{
  "norm": "rmsnorm",
  "norm_place": "pre",
  "norm_eps": 1e-05,
  "qk_norm": false,
  "init_std_o": 0.00712,
  "warmup_steps": 200,
  "max_steps": 6096
}
MLP neurons of a small language model. Each row is named by its layer, matrix (gate and up: input weights) and neuron, and shows model dimensions 0-127. Each number is 128 + 32 x the weight over its row's rms, rounded and kept within 0 to 255. Numbers have three digits each. A neuron's up and down rows have the sign that makes its largest values positive.
A block is one neuron, or neurons of one layer that tend to fire together. After each block is what it responds to, as a language model described it from the Wikipedia text at the highest values.

L4.gate80:105164084157130196164103153181136133185109128124149171129071114127090132205124113074154146151145093135162142130170150085119121116130117122111160145169125131104091198151136114128143125103137117178096134119115073078123140072212194088168124100065102090103115210135134164165125138168090065143104146150034130163150081144191155149164135115096130144144135155125120124124115148163159048134117
L4.up80:104115144124144137078123135140059145112032136158149126138111125166146096048142144060129130147116082104118122109083098151130103106106175158163097101104142093087174142159195110086059116147143129089150075129125092160108117072188084151164133108108060083137093108200119108111134110228075063142138171143084105114193053135146126119164146129122120079143109173136134191118124198169139096154162
Description: Past-participle -ed suffix. Fires on the suffix ending a past tense or participle split from its stem, mostly passives like consider-ed, regist-ed, establ-ished, and sometimes "and" in ranges.

L8.gate21:138130162112139127156174107084138116160103117099108150161123088128092102103124144140133117161156103153138184059149094097099167166103125099224161122170129131148111098134193168142089093108155103178170146127073138103153144112119105097104104093100152161205196140144132075146116125142134055161115141158094138162063151129067130157110160132156137153195077085092168155133133094197082150168129
L8.up21:168071077096137169162103148116100084151177101115123149160144137129187175143057146168106189143107129132143125146095172111162183110089106140162124140143121150141079060120180151120144128115153144127196163054153127162133099146127142157129121120114090078135120129140150112159090157137127123110113143166095105134097173189142156130124142127115092084164114120115072154136183108127141192168128
L8.gate70:089064103146169094151182076111123155129073122123148086059179138150104090168115159108129125158085147125098123125113104140031132098131049076127139168129110133088128094132139197094173148101178147129137054119144148115115113144095118125208078093114155133163205105133127125091164118129143087164092124141142118125147135111068129181122141154093157129138165125091127128113098136188139102122151
L8.up70:157112077141171132130115080109154104115104082117118147141132137127152101112089132188037079134079105120127063047143125137183162137122050087122168066125108193120140096105098106123131173167087184112155110023099148065135130126106151114133113105096089126148193150185193182124069169130214164098195087134169101108148140139107118145157123159180161143148129122095088153136145100130162119139137
L8.gate128:082172154129113098146128108171139102097049166176134085062145104178119080105091128190121093112106100063114141120182093206119110154139070132163087104084063088110113169138100128127140083116130098166142110121162116113151098201108125113116069121175098151135086115132151118106127100102101123102119107128104082145208087129150117157110152097127118154089116135096136143095233115147198056153186
L8.up128:096140107078069207093094081131180133143129094131190105083103145134115088152128120118111142145103136077144118170116143141180158128153146107099183114132117119159119216136093037165171084146103192073154136072165121075105136158088120130147123076150131154159132076096149098147154085164201156117117137146132098094116161131132106124172150194111084163149172118092106062176120097129132143233140
L8.gate347:093121147148196133177124118158193116114114052103144112138122065114087129126092100151130107114093097098133210147153119106157164142145156114122141123108170175131158125159133118093142100117138139145144088115146118129118102145095105167118146163186068125123157152122165093116076145116143119143094128143105114136154114144107120091077117134069181129145182117123129128180168165110171139176154
L8.up347:166119117137163113094077103062110140129147117103151009131144154204132123107185116159173090187173135186155074122171149145168116117121117100204136136111144124134194171169161157120115165145133073135106125174117144086113119152123185128127090125118046106123128125131112172122188136133188135171127153100119132156127144141042137143157117107090171143113147147116168115156070106110113110111122
L8.gate562:133130077114147204097136145102118116104091153167128179179180119084076161218152157084174123100097139129100166171133173114121150124104136125093145156116129120116149082171170102129114170133138111113156084162154135120044208096146169136116080175176149156168131176159108144121061157120140144103147056108090041112165110153090098103120159187118115188142084148065115113120137137124139103118154
L8.up562:136112149108156129110002160140156103134114118103140130117113089137198083087094124058142141182112115105132145080154134086120038078152130169115096179133123080093155110144121113123119119181123147073178117144153153110154112123162089139106132084107140157110134083162013122128171109150153132151158130141141106117126081118105143162110131104106110132122158150149107148186089132146102121143144
L8.gate594:118139138131123126179175121092141093134075115179126093120119148163157091155163122197127129131160163172113126150141069126126123095155118117105087160107100108072096099191157140156136078070110064171101094113101157078064118159128158150065143160130125115096174188155121165143149100101123109093099100111165149240128114092118158125138184144145086132057067116090180133145113111172134119175152
L8.up594:180143091131181175177158125179147128077146097105119126116146114097127122093103141151114112166117091129148080187145119064117175137121111100138108135149078113107135124135177092110138152130139125101134126117146115101122132086149155156105076096140111118139102111127070136170125147187184127147139109169121163143187082123115094161138166133114131133099054129099174138135051076140100113141133
L8.gate631:151141118133125103134063035139085143112106155112126104142139158108101130074168126138171139127130103162100145128135150132181242153153133091112130143151108105064173123097148160094148095108132131097156140069133153154131130126133078143164137183100093076149125165077121125171180113075111117110104112137130153199137109042138166142119055140117135150125095150146121119161150189110142123149092
L8.up631:105164117139118145108123017105162188124159074108148114175163121119116112099151152122120139192136077178086093118104112116167123082125093135136107133079094138137093113111120149119198148110121148177184165106117117075074123088145172117210105139107116088183129146196143156125180151074148181145138158122161115159156117087073165148129129162129089122119112121128063061124138146134099103111109
L8.gate647:108183129121132049173096105114134165093106124077079132103167119156103104108128091115084125156071148144127122142104116116182091183186140179101088190142076144145146127124096152124081138076158119073099104123149132104056163151165063155110094131130107138125159110115120145094158080136139091068111103107150104142135149127117085129157141156147097115171125126084129196153102197118126102109110
L8.up647:103126092098144104098153130071127080085131164113116164149145107162083087128096124105106130108130107147143122104168100141152070173143128149142105145162116150132165202123129107100084047135146186110133056133139205149077079126117092106105138125113117152130147149177078152127133114131129157099118065124137139140115119114119145158127143089198083132141085132078086138140104175187146124125135
Description: Word-completing suffix pieces. Final subword pieces that finish a word split into tokens, mostly past-participle -ed/-ated (considered, designated, called), also al in Palestinian, ist in history.

L8.gate72:101135180145130152149155139120107131140082079069140136087114137064105113150092155110182103123143113110138141111130099114156113091115176149130147172139103138132097161131137119099134128108116117161113072044148072065083158044122189128127122102147155109177163131164124165160155107088127189123125122095091176078156131155087141106178142079105121087104163099046030128157157149054142139126105
L8.up72:101229204188166137068144108142172175140125134172128081149152112139151163143110130186223130106120090107127105088169103164121105154101113141163119185152056132105158115167180139174140111082093110057080080135112120063095103109131132118177103190118170136130140148133198106142101153130135078145146127132159155149191128064149121147151117099119112077102117116126122141107124144107152124114092
L8.gate97:134181161132149113109191130111107119095126095073187111129089181158139098126153149138091157149144046165117178135105090132067140123082130190134140134112064131087155172125152176153170152074055126082178086190109192121126100096109132153101137147158082071104061190086142121139165107078127133136072184158118183102115085092110115142105160163126156146118158111128166089123097179080137143122081
L8.up97:077137162123131105138097119141134142145169116166137169153108094207146132100110098111122059098095113130118102125138138116124195136131138163122156138143169152183153136105185108111171087065067130119095076075149122077168124156141128158060121132140124106101151155144099117053171098172094157124145076084196167082122108195134139153163115103147072096139056118108142147149162130171100105129172
L8.gate270:125162150136125054188125101125126152215108191107152155142153188090137090134135059153159127089188101146157157161097172110110116130108121126035138123176099141093176119142109164152141105145154138054148114122095149148060171156100073156158116068129179087138143143093155144142098109134090114181202188128123134169171117126117104173113099164157134104151121099104093171165163128162138134075115
L8.up270:107166167112128070124132103126124071089124120141080145138171069149169104100081142100116107073187151188094201137165080182163131097130152094102184128205090142086100120217142128166133117077094143035106100104121184141128093097107086110165174139103189168113114101133118144102174144170123149176112064083118098114134124112112151152080145139144096179139151145146071172152071184174150124127094
L8.gate282:132134192124147134122122141117164141130138180055145116096140185134094153153119095144112119121153112157147066153156196220110140112095118196153113153150099116113134125175148083098076182108123083121147138217115078096135123136089113146144099093086157141096117139084208125085171115137146164112138080161139130122103160155060117148145121076118148096123142019086135115151115138147099100192125
L8.up282:177141182118101061137138125130151107145114112144126183101139131121126167155132129122116076192132085136163081141186100175112174128108096126108146143150079128090129130146103143145146154155158104135116107175116114114150171087133136151137089105146129106148148146157171080168026088151145159168151137077117125139090131090078085110161035150086141146118125166149107165155137087146107057116159
L8.gate297:111133102086093143112106152179118083072158122148101126116112106103124151134200130093153105138097071128071115108121120207142092099122109110100081143111133091155161113131133142157138089070164215100070073132113112166143071125130123130174122118107097119137114114132171103109195102063152111144170105166100127141085167112135150140117115145152145124155084128059098153170162138146141099139124
L8.up297:140109115110108102159147051127107124128186110122118076152147119119066164111126091122136170136128121111131038149118134136088186141115172144105075161134148141163155124184172106166163122115216167102132136105137108098104134064088117130162153130095143131128102103083189132149081210013102136104129112126172147129123113174070119146113096125127111143151139164123152140154119227148177163147132
L8.gate301:110183143114174110128170176145104136114138116105163124148134169149102105182124139119141136073082092158114088119111121168153137068125108151104098102140052150110141074108168098133153143139198119085131115101127107148181080140138119165173136125122106049174171170068162135065151144082155103093083133137107147133130112183136051094149088131182066113133171130130129104092120102134136114098163
L8.up301:113141116152102129178103063162131089129126127121142150159147128148139054137081144129161141080130112176129149117127134123183120141093161029097096142205147155100134151157160132122168162098140145081163134080082106133143101122172193156128168175130130129097192152142111178137101110141147108146134153106135075083137128162188118090162173116142181179114085117163137180182141112156160127132162
L8.gate424:124098148125125123184158107196122141177166112166140165133168160092115187146178172118131134113124153168101171166122157047115147148096119178142144163076113144175061122155183109149171112078114074117163113093128116156119174076119185087158150138066143114094123123125121169165127132107165109099138087073210130091140127119133143162133075124144143070178106095072145187122170111096162135103114
L8.up424:145099127203134128129136157128107149170133071138118082140168200113197145175109100125113167137134124137075074157115094133128066142110108091122166137135120150073077073107173114149152111115129143120104147191107109112141161125158128131130085126174145098171160149153138122189113108089090094170133072110100101084115137097104113125138045141167086130117120144079121142165083090170110111118133
L8.gate575:145108115173098135165170155129124151119130078144095099100159149078129107192134132070160130104130157137130144125093079093177173107096101130081106087121072168095102194167105165134116100100080128061124128052137124121095122086175148191185133159170104071130123147089098148122063144174104156064124139182184149113167114099158081113152104119140164121068136080145138136105080116137123157105158
L8.up575:165122089133126146125112088187148067136148129107135163159089159166093135105148149116104197108127103117088126122168095109142116104118122110104086098129076169133075059076124095169172103196088169113114152165097117114142064143154157095162105083089064156162070147119141163096136113124113131130135088123168139130102079106156136170122108112127098087107136160062135123103137151157117097103158
Description: Unit-word completions. Word pieces that complete a word split mid-token, mostly units of measure such as sq m-i, mil-es, m-m; also le-g, che-st, Sp-ec-ifically.

L4.gate650:129172169116121143186097083113163140199116137137103086164116147106150134103078134114168100132153077174187139152095090133027112141053140105144068209128106067146165150148140170111123116102137184126109120089141117178119103127131117124153163145104140049198163129172125163140107075106089101167090136118108149125133151099136150160200180128130116100160169123106117123120173114158133162088126
L4.up650:142104143069131113116117143167172120157088118114169103052138150111128103174107122172135182162139105137137098129112108217173191105074126148124099109163137128084157121148152107141138106132097172118091114109186185182144085117130182120132136115096147116123048143102170157116146087114152125090177083094156073128105100079131134113105139120140098147126195117124097098113149139132079143107109
Description: Mid-word continuation fragments. Second word-piece of a common word broken after a short prefix, e.g. ver in e|ver|y, man in per|man|ent, out in b|out; also " m" in million or metres.

L12.gate91:071094126064082152185213123025155172119148166154137135114089156106131117137159144161112104115161095090135145145120110140043116148139080211188086169085151148103130121131119185130124165158133112121117116094118117155144134141185178156113087139140123091134144140108096143162141090129123130074147064159178157105109125166088178172159075108190146132152081135136127151109153090132143105093141
L12.up91:141100165130092129115149137125092169188204150121161095115105168134187081128033153090135114136161118114124142146134122146108118128165071166114166080170186127142152103123087119128229142069118083125137114115161077152176130126138129132119123159163158134129155109142120126101153103163108162141122170129136180164169093096128149098075102140104093155111102150109104150109118136111118233075124
L12.gate135:135133153058088066172155177048120115085111119158087095121121176125133100130091167104160135153033149134147157117148175126080104147108113122078155171151132107111066138163084140148084141117095168067147091098137083062152126129131123180132102166138103072053136121170160135158143113095149150146122107103105148108142135163108118196179102045115150142121093095147125165104091096125121107170144
L12.up135:164086118136062174163139123124150084090173106109134211078146091163140102095129100096128126110127127174142181082144101111133100094122132149119146130220164163143127091113136090069122123181135120125133145115168121098124117103112123091130062170125115171108091082187177134094115113073111116091111104175160132120167109158139160144130133080134108183090122120129124107181120145082132120058137
L12.gate324:090125109097145092115099096175124084107136119152107164155174077137107159158147105111107069122108181106159093192135122128108078120107163161155103131086071124122107102099142119154139182070076092108081091135157155113114129105130114228165118106141208115103121122046146104183061106113138158160111097143124194150157118122123131145101132112144120093134115124033131208140103130156183116075074
L12.up324:136146126124112084077162147136151104119142165159087134145105118090151116132096088079140196135176064118189093126099118141084143107128128169119091126072075148125084068112119104149131122110077129105143103153079150112184135125016055081166144095088093147156173122138142169159210117169081112151182104146099221117103159133126115135066120129138190200158166135129135150125130125163121135069104
L12.gate451:119140156119152103106088122096131111137153182113059199097097063085098143159156134110116114119202128127085181141207121115137138051119110140038083177203034060112079156134145085135128159166108165121114092112121065135186157149109143148094143215149089133147111105129141131129121127149165140142187145093125156122058154136125144110092104083127151178115072103131129119113164116142114076094179
L12.up451:162127131127132156164120079129143160099127145176127123103133148096114145120119116114153101110125172193135151090142080074151163115138130157148153108133099107112114168099137171146132094134134096088139153071113089169153148104116168115143151119085113114115092193177181124141130135129128115141175164128070144134121163133105099123156112152142078128131081192130131135122139121133080164095214
L12.gate455:103093148121139150076119133152101159135127122126152155087101133214096177189152110112112136103157128123134165088101133105086137081093093102109095162144102105103144102180175133168218080099124108120146063096100119146140121142114165112171185073051126164123102098130091106136149153087120136074154129081158141028141071148129109130091111129139099121117144164121103146166162145126121131129157
L12.up455:128094130118114137181138096157097173164130127125182094102128142109096203181110129105140147115108104124109136074129108157156077089150133125157109120110102129181128128124161180173145189111123075092152101119132172124169113127154167180123110099045134140140086143114154158089076191121103107094131134146159121154143086123098127163161176140087161175112137147149072121134088180086092126150098
L12.gate586:175152182156110113173137087108142109138099107082155128098097122114083120060151153119145072151128186126144166103105120118099093165102122128130124139098127169122223145160150120122110172117029151112083085143064162118137089128082100150088165113090092113097041128156166131138134164109072115173128107089119103087123147134176167113105132121132101145146103088098125159139113139087111107152179
L12.up586:109102131151045163132126136093135123121113172165068175128148125130148121084173075105111125138154147091136164106110161144086111132057118055130083174095120139150137083128148180165114163184092118119110116131064135112161115151132149168086180106091117115112093117124117093129094109135072103148147131099104144152184154137118147099128142177155065132166083126064126145118143136123104149066152
L12.gate638:149168189087110104156159141082151068164114088117096138094150141096127108185123128134188116091129124138082186140151101101142133094086168130104104096137135203071184053177123138160169167135149164122075138069102121086110158107111154151166123084154164069107136203210140145165103097149073093165116105182101133124127093147197064165095106105165146139085105122087137114143181104102207125111173
L12.up638:069118208073114145120155131133091157133122098176121137102146151104133123121122137110171088144079090094100172076132115136111124114128089147178074138146123136107110148135168157146133116108095133088128084155175106181120140117099128147091093153061119100078109142102169102144138155124137139145157132094135178150139098153145176141172142116087111164112151046164153193142103176080080182101144
L12.gate641:078116158169077142171116161145087164103123066143118122172099105137169118046140180144130108115114149121094162116052156131072119117105157106141165126107107105132209140164095129110131121121148165168103160127122149078097144126117123130140133179077069109076090175142141120082112127158107141143096063135088101144131130122135082097208145135120157129141082129079096117142100058153165132144099
L12.up641:156169150102104198115112138117147172123165119098116139126145114118113126122102099014117112173156141075137122173140122075145159095128100131081118120121124147067172025199151106101092107145126125128138150065132135148112120127115158170110176162116129111115082130114174155133134123175116159202137118113114133185182151097081152152154118201140117143085114169084158131133125102123140119081167
Description: Early word-piece fragments. Short pieces at or near the start of common words that get split up, such as f-at-her, m-et-ers, s-ame, g-irly, plus unit letters m and g after numbers.